config.toml
num_attention_heads = 9
norm = "layernorm"
norm_eps = 1e-05
positions = "rope"
qk_norm = false
bias = "none"
tie_word_embeddings = true
parallel_block = false
init_std_down = 0.00262
optimizer = "adamw"
lr_head = 0.00465
max_grad_norm = 1.0
decay_shape = "linear"
final_lr_fraction = 0.0
dataset = "wikipedia_en"
MLP neurons of a small language model. Each row is named by its layer, matrix (up: input weights; down: output weights) and neuron, and shows model dimensions 0-127. Each number is 128 + 32 x the weight over its row's rms, rounded and kept within 0 to 255. Numbers have three digits each.
After each neuron's rows, "fires after" lists the tokens most often just before its 100 highest values on Wikipedia text that the model never trained on.

L2.up932:157141106106091159066114126144198053151081114085131124117136169165123087126188144122134171175157137125139162170048110143200084136131097079101070168076107155140106155158122103110106135154095121114164158140108143053162140181181114129135092130145089133157148141135148120191112133124134113123147151129176114116094167143154148166129117120170150095165155069129117117080129160173116107141133
L2.down932:151119158130093179128090198146107090177109143090107180101143101155098078143113136172077170137124086114133144191137100070159113143112134078144084094122082115129138085081123155121087152107103104118081074117154107141145158103193099141134069125158060109121159141121064137099161046158064136154114100133130156112086159108149144096088162110115148130115160163119119103196123133106086137104169
fires after: "-", " \"", " C", " un", "L", " Re"

L9.up972:123120092150121159133142185114116093164126180141187007174123165117137095113162132170161102124128147139159149154114124053111140121165125091147166142114185071106077103124189117112106130165093096085120171096133161099095155107139116114090083143099161104179102126126097038152078114120147104169138113171101143093136096095116065121134150158035150154145144099137186147091069095191125108194142
L9.down972:151192156152090181134125091155144138147111146088124169127143126093058127106142112148138129168095106078066171151057132155169093105092116118149070186147094096139147163143152140110139120158135121166103085089112105123141129162109096091131191060136130124081117134125132148116086104094109103104145086122118125160127152055184185125150174169158144151067079073105106156130178101094093149115162
fires after: "-", "–", " to", " |", "Sch"

L9.up1370:145115079136058117113173121161110125109109172138125074100175096098060129138193152090143208140098136166136147166133106121114157113119120184127142184124158134076138138138150153077099085151123089165146162099131136104146135086170062166191130138118108140119101082104098083085074104119108109160149108054112136154099112090103154121157081114169083130114144100125160123120162104130104083093122
L9.down1370:130112162111137112092123135115170111077084131118132134135182124066148156096170153125133139133159109160172091115117084123094154103110116091201094106157078049137142143111131147161148151152138090139139082096166160137146191123106163134172061136166146120118171140113134177149081147137158181096069109195107121136119111119188130120124098135092116157148201182120154120141101154165137140148100
fires after: " the", ".", " The", " |", " Wi"

L11.up184:106155176121056154130145103115160071097128130114112181120111122126175145099133097126093129134112131106179095154021103114126121121105162141135099144136135128118222163109156142061112158194163171109113129113109119108134116126135136162120180137126140089091156141069129108104166174103174112093155130098095122124106050106131091134108155087134149153144151114127154112107127104121175135111098
L11.down184:108137116096073126135079128177137123146104072126102126153118099122127139066151111179060117163155143097135122159161164168079149154183136138209124080126097103112101119114112145116088106073122093083099156144146062109132195085139050096132124121077151122167061143184142137150177122160112119142109161158144142115154110096162117125181094133138141119102197098127167126101124114114128098143154
fires after: " |", "|"

L9.up647:117093157107114186127105100156148176142127125113124123127135132105088123172078165117128114202154143184102177140084090134192178119156108085122085071161128124135065063159134140131141110145096102144127178135183083078121115095184112174140124088171185115177112140164133086062151107126156129095190167128127146125184143135145133086104019140136113173130120093098139164092153131151166103073134
L9.down647:145099100102161143161139094109154146164073140089181090149124111156078100116144182118099192141117173183111222226103089122156094087145117148116126088125110115096086109128181139111113122164135116123130134145116129041111138044146120139184142112125152130191113181110043064133134129153183106147173140143113128094141104118140085035077070156123062142152129097153103151118121075137154118092159
fires after: "\n\n"

L9.up1660:105111130064136119194212090166129115098110188160145108119126131156168117102129109102177119103053097176156114151100114125074151137132106144093148129120184147050115088096191200114121157161100110128155178158143124151135118154138165127135115109141113141162118090176138134094149126128150107170145115106155120157080099107110084144084124132128147170111143099111149115105118153177169161144102
L9.down1660:057129130126175153122189142176130159101151160092089076125077181159151108109143159117125125071136156092165098055126111080075129154129126156127118123141119101123131136183124130158142129123142145142106094077167119147117154115099120149109121099133087181139085130128191138130066082125145126126104154126078109083119079138152198153155081125130101178130133155117139164143089156121092110113205
fires after: " the", " The", "ies"

L11.up819:145146116083128130100107166095137097117088112127095081098105119066176139136158104130107138105162124159071181166075133119137132114126179112106133184101139146182110133114141143140056156217089089138067107146106143114110143129124149140087082106110107126097054108126141132102182109127119154088124094110121086149086114142113056111100113099153128097132146087151121164173143133154117139040134
L11.down819:131083122106158171081092148193100124142113099144151138119110174122078082200142141169153112087129116184154087173137120146159187127135135174132161139142108115134167185156160054090156082131170102141065142140111175189129103096087077117183134190179120140123149145148129182121130145104153155099151115198155171083150162134147107166105113200091188090077120118133130131092136136072116117095102
fires after: " |", ",", " la", " La", " Hu", " the"

L9.up1684:112093103120149151084128120126132137208148121170105102102116123060089134074111155082056125127125145123148165153116124122079143135109147131169161136143142189102103117103074151113181082192118115137127151155192120073071102176141113139170157131165183210171117138156106063096171100134159140152130127141113127074110101175172083088124154171156169142110139151148126164072116142144147119128139
L9.down1684:119100177070132131122148096148199104126110123133095131144126135123114125142123172130116156196091169127128177255114156091169143109139105126164078088130102175105141149118214171120143179165115101149127148153129099047120130164138118158159103123156154118137136156145036077098153130107152126140163132173176144133084134133160113057119114121137061158098142135127109118115145136168170140165178
fires after: " the", " The", "s", " their"

L11.up1372:141104142124156128188093092154134184124146135132147103111106132141087078139185083115111166150109154185175101174127152135138140111123135116131111111161115196126091072128163189121091107153133113097100136096114159138107166069122143138174095168145124125119154125162102171093098140138164126169103042075130113143109161097093117163133151172096145156162180110123102146108113079113186100087174
L11.down1372:103133139218117181087132104142140129119170133114088169181090117139180143171092081168166104110141142135100146223168155107121110096102092127149153153152040159143140117157119124104068122101120193133135121094145140056137100157161067065134122092113154130069239109111069168141111120140058150121102095119128142103141128130137156098076103123079125110189151082114136145139166106134154144143147
fires after: " (", "\n\n", "|", "born"

L11.up809:159101094164098105110170127089104142127085144130175135195148129193142123084167082127097101108137164156102159165092095062126115131088202121099191139133159100136056133105189129121085144127179138142082059098105143123185131114124195136117076129113062099120132104179066159092123127125101035136141179132128138115082141131113096149129166154142063104127139203080094141081103107127147111129114
L11.down809:164164112191147098083117124144121137044110079127150142150118080072161130157159176116161123139142168140134089216095082092144114133166121146147145145106121114112084128131142112148150150122104108172152148085095091110109149155111147147060150141099173157102114158138177053155132125146153111065117099121080137107097122066108149157125184137126123134152121137170054182146105183128197112149142
fires after: " (", "18"

L11.up280:189080084067127122141101120145130124164131099148178070123163164118071065192167161107134141169177156112117191164206144099139133164149152105141107165141124126133091077129091133133136119120147133104098100127121182143106124094108162163128148131172091097195107165150117134071118119166129145119176155168111124155104141186156115136090121188126124158107134096120128192091130083144087100128191
L11.down280:170123152074119120074216084112136167128088096167060078135122094150126172089106115094147161108150113133128107155121190125087126136130110141110126103123134135125131121087084124126102075141096121104143167224165153146140168104149105090097096162141083116145147190162160127089164216136131129129158109125174116165123094123146140121115120203149124068186144125121159142109081113168082161176189
fires after: "|", " |", "C", "Rec", " Rec", " rec"

L11.up611:114104115147172112120091101114186099117094157131119083078145121073113161187142123114087135157105092138157173158149140139122130110127139100123141092192131170093097132122142177147109134151042154139128126116135111081125111117120138192131125106119127163173112149069156104111110168115103131158143058107088134143102163135089158117116106087110093113142106093195207160188075100159181085121145
L11.down611:140119115108071151082140143178063123148136077156111052120125151155090140086158132108129059146155126091130088193140184135127131140155108135138103160089130084124130143154080070104127097104157098133102197117116102135102072147131074089091109110115191176124153098172177087097136089149109155110118164253143149105100099094116115143140134141107130140040131103158150146103078118094132096102138
fires after: " the", " of", " der", ",", "u"

L2.up1483:069164111133160174103165062148093135165159179188172068126109120092146102173120117091116101091172114134140106178116165169125104108088094095153114185126172136097137118140127207162079158079136114110145117107089080123092154137134107131090091140132165132151110121126130125169146145108113078135189112150080140136112082061157105120098169130090073107085163167121082096154154167117068141142111
L2.down1483:119105079187071097118159136069104110104155121119086090123059056138135133166102144109169172156105130104124112204188139113139128128106136119122137076139191141129095168135063163125128140198125098144112133062115121109142124161064167084132103137078131146128163107110141098178139122129103158142128165194133117163172146173109145099106095131133077182129209104163109117166103127133159149224165
fires after: "-", " 2", " (", " 3", "os", " \""

L11.up1375:137150118135108118158163155113105137106105149122091128133133108168121120149169167113121222086188079140094131145072063037157034034084113152156102210129184086110166115133129151137111080222133112069079138158087148128109148106126151195140102161106115090138158202120100204035142151113145151110154109098146114112137123145120163132051103133114060148108087139126129159139147095103126139074142
L11.down1375:231155075161088127112151098096111161100127106170136168124159108068130173111168095187106139135142093130157070153087190153107095145125096113160123106101176135157117124127111148157097105137119145181137112125138090162190130133156072082148138147092115163071121090140042135149118069130151124093118147090109149135103173077143154173158165092105078124109185128136165175138127113148073145119111
fires after: ".", ":", "|", "\"", "\n\n", "\n"

L9.up965:114142122070144127099091139117109116142106149157147114158188060079121062119104174044079106084124153135099132163082127158106166123173139176110139202098182164084163176120148129118064123134063092147131079167138149129100132155136104174105129148134106128171118131102142068122116155159213114114123098111090162108088085149124099096117120117083113149053116134158140130125129147135130165182115
L9.down965:156106105103096127081187095037123079082108150115116139109080115025155109131158112189102136089133148078111135047129156133113107150176130130143120125121126113084171128161091156126115093064113112084154147132127119185130072151077171157147113154079141160099143083120127101135118125158177174136106157104105126168090155148141160112102070089119090113160154138096191144138185123155128121084104
fires after: " the", " The", "–", "The", "s"

L11.up1231:069172144104170122167077107130132125143089095092208133192093147149119102150134169098115191102102138130134194146113117130123146120084144076129127139151130131101088163125179145114148128119100159168116117119132107118152124072125144107132124120134134149200155129131149098154098135052137097174131131165129132102160105079095138124097157144143094115132125080140072176137121099125124149132158
L11.down1231:174129077115125122145069117084113174071093099122080102098149093074076131129172153109068126161135125135116168137111204150090181138108088137166136077186127137165155136170150129156132147154067144150149112082073148196143125123121135114134163105140118072122116166166138090141179162081152142134104152128143105108141188131136119125164076143101116136143177138126141137107119135111134149117076
fires after: " |", "|", " 24"

L11.up796:139159059102101117178121118135093115150135115126132150078099124182144070131135141158166122168117162144104123178122120112118133143061148122112141132163127134137089109173148125138085204187111141142088144161115131137176134105157156097146115149181061118146149088187116223118078133106107136107119146131095146147181154110135115103128133178108125137116126145110078133059125096122133159105194
L11.down796:134081102133099142114140136160128136127163068124152149075041103151143148101149131078060133113067109050103110139150169139090075109114081116123120167157121161110160144158143158064180087160133082103098186126159111120110183106134156111135145056115103107159100136160106158139159087154161161148160086113093091099118145132151132126103146155088148106110165082150116153111135114144154133119150
fires after: "-", "|", " (", ",", " Mac"

L11.up1422:126119109154124155124153079126134082166164087074152121098078141182103098158115133134129168204119126191172112162156146105095162122100121099100110035150114184147064112138166153155144129143147136105179091105103122112120145084107151155111103120134164154135153111132130146115088167166167125117172116085078112121163087116117156137111068154086074113136091120070131130069137095135187134162117
L11.down1422:130119106157101115111100098052105161153085145147087141096154167101067166173151121172138088163072126080126135179149127120127150114099198134130116153111115068194123123152153172118198097171154161134076126155117145154188143149120098117101188092108159095126158152142093151086152123201135129100162113126119120132186160148177167163118104138132127095179131186112155144137116064090114124142087
fires after: " the", "=", " in", "-", " mid"

L11.up333:118170131062100176104157138156178165106138154146189110201071059156143091129143142109113175090078144151096193173114134149144152135068143114080156188123146102166109094138137128077085151103178121110136128084142217068141179146096128090145146109147159177091121114132084129134081084142202138163115159118069136150137100133120096157121177159113097156131111134161135201121161107147094088114050
L11.down333:118146145164124072120125177083018134129087147143128149181166162181055100185146109132110137076082162134154129193182118132109132162159145177111155154097143041102132163205100105114123133101162131131107098143171124149093210190115154134114093113128113166104159161126141144114118152121145095083087142106109088168099160077168075109122145166118125106044111156138120162137109090093134139131156
fires after: " |", " U", "|", " (", " 1", " P"

L9.up793:105175156042101147190133064117121157152165053155159122105093060137140129068114165100165125159159158177124176146158131117107163100121126114140141138095136112086112116084106088111136113180126096107152137186152117099152122126160127146090147176169168082149083184109147080158151135136171089146168151165107141159056136117149083115157163103088088171060162131145171196093141112130158134151127
L9.down793:153146100166097120139061146143141134146145172109121144075171155125120162146138122135032174114108140128135106000120153159100135113129127117127183131129148120109103122083148141142091176105124143116144090106099133150162135098108172127116154127095099142121165161156108129172117103099134131103159108129125133167146140093123192098093089111145140136121117109138090109209101102124108081095136
fires after: " the", " The"

L11.up1316:139106139065116209132108100170132139118078071131169130185109166168111143149146118104146108106151102168127142142119137131108141081101132074210146135124144131094173118109124150101127134182078116088157092099161066105111122100158161132124115088140082074139132170126135104101121143105116106123135090141104088153075074149078152120094116143114138122147118107163124056138117100110077124104117
L11.down1316:165112081140172104163149094158091132129106090154066093154198141139163114157084112156119177153170101175148142078151176159070158121146116121153101117168123088117151128130093160099183091134112138182081102125171205060115119116171116090127128101135098140148123136179093146087130133112082143115147160047122189133174126104143156154055130178126115158105133169161125163138139149136190146129065
fires after: " in", " \"", " is", " was", " at", " March"

L11.up388:151128119169163129176071181076098118130013127145102111125020142166127165102134149090159164132099174162114119152058120081181093134113173071101181095115149166147082072108116156105086130156073107078150092173108163150151116100143111184140124106087093107172153133151103129145083103165130154155140088104148082134084163061137104119086145121109130180107137147168140147106161081154234110077130
L11.down388:125123117205102100153140083144092111135136137049140151155188133211096102088135161065082156147115105181150129239154094103106184073103141135071087152133145101153114113152159148138148166121142166104090168172151112131100117153139108109132174141137117142197136180122158081126178108107124184121113128117163088098100109143176075153102108121096150109119085133148116146155129070119065198140071
fires after: "=", "-", " Mat", ")"

L2.up1678:091186138105100109165149138147138113140111144139096112073130067078161103098118135084164087184079187177081092156129141086112074097115124118124141075165138110129106133173109140103147119141085108130150167125164179035146079146136085147134098148098099133141076143155104073115194181133174127160126180140127112178090137139081100120128076137090132139125160138082093080100144111179140187125149
L2.down1678:164144138133090128159125066140093089098139126151144118132135104155116132145156197159106123111077136100116082220114125126149098130165127150126181111128131114175118107174114121144084200077115121152128116153125160115112150129145084118110132127156233127133076124129108175159125148121059096155125089095140096134104152138125112121169083161076079136128115120115118167147165151138104082112164
fires after: " Gr", "H", " g", " Hu", " h", " Ma"

L2.up592:089134144149072151168133060188155070145110130118094143081137087081102084115161168115163081208144104131175121151124170131134115133138108124120074158117114091165102095142179163160197146110102100175177149165090163114126162130083097113132100127166173178129131172125107109052146178129120105123140131155088140169067091149106139141121127141123051077112110121179135160126141154188038105089154
L2.down592:145125112106093145125119101085147100098177132106210169155118152074150116095134099112135146095198097147110168214098065120168141104124165124162121163088149119152141139188100113119188100162099182160107150157137138017129111147094131113128111166183065106168087136126147114121098171106104150091173124120157153083127139092125140157147136093094050137148116088166154126118145129126117210154147
fires after: " |", " Gr", " the", " St", "a", " Sw"

L2.up1133:154160092082114113142126120157182149144127096092168068186141166141117144150119142167198098136159181151135144160078108145123088161103128127101109160169100191140132139199133115129165147148095095151079133131137115158200100156171075164078077097118115093105148131079091128126110102158175086158161105169175120113102128110134092113070076158154114122113150089087136155117097088102130094127107
L2.down1133:148161069121082152088156122061149098160099144163126083147143161119068097065194112136161127140139114203166141088139099125121128116112058135117140136183057168126130145107159130122123083105132102104136146154164131087120063142053130129103142088137112075122113174131055123137135126106144112172125156108135097164160078127166064107112112086124192153144183111121085077177147148076117184145154
fires after: "-", " \"", " (", " dis", "{", " un"

L2.up769:120112208093135146076167133188085114119158088063118080094111125160107177159131160140141199150130116137130176139122142115132098119163147164159111093178152104169133132132123134126144057122186107139158156151128130053071170099121147117112125094087141097127137121139104109103014139145139113135131125134111154114084155156139149138090137114102145083157093054141152128092118130181151149163141
L2.down769:210135119110094148143134122087124121112037089107145123107051115099092168146106084110150113136073150071144188150151108120122100166108146105139070138142111141112081134147130129151171190148114192140163073134114167172165203161142121103172138125168169129149098117077128101110145128070078056151111083075106135101149119097183150163141088151097129133066065120115091104133055143125073056100161
fires after: ".", "\n", " Leg", " Fr"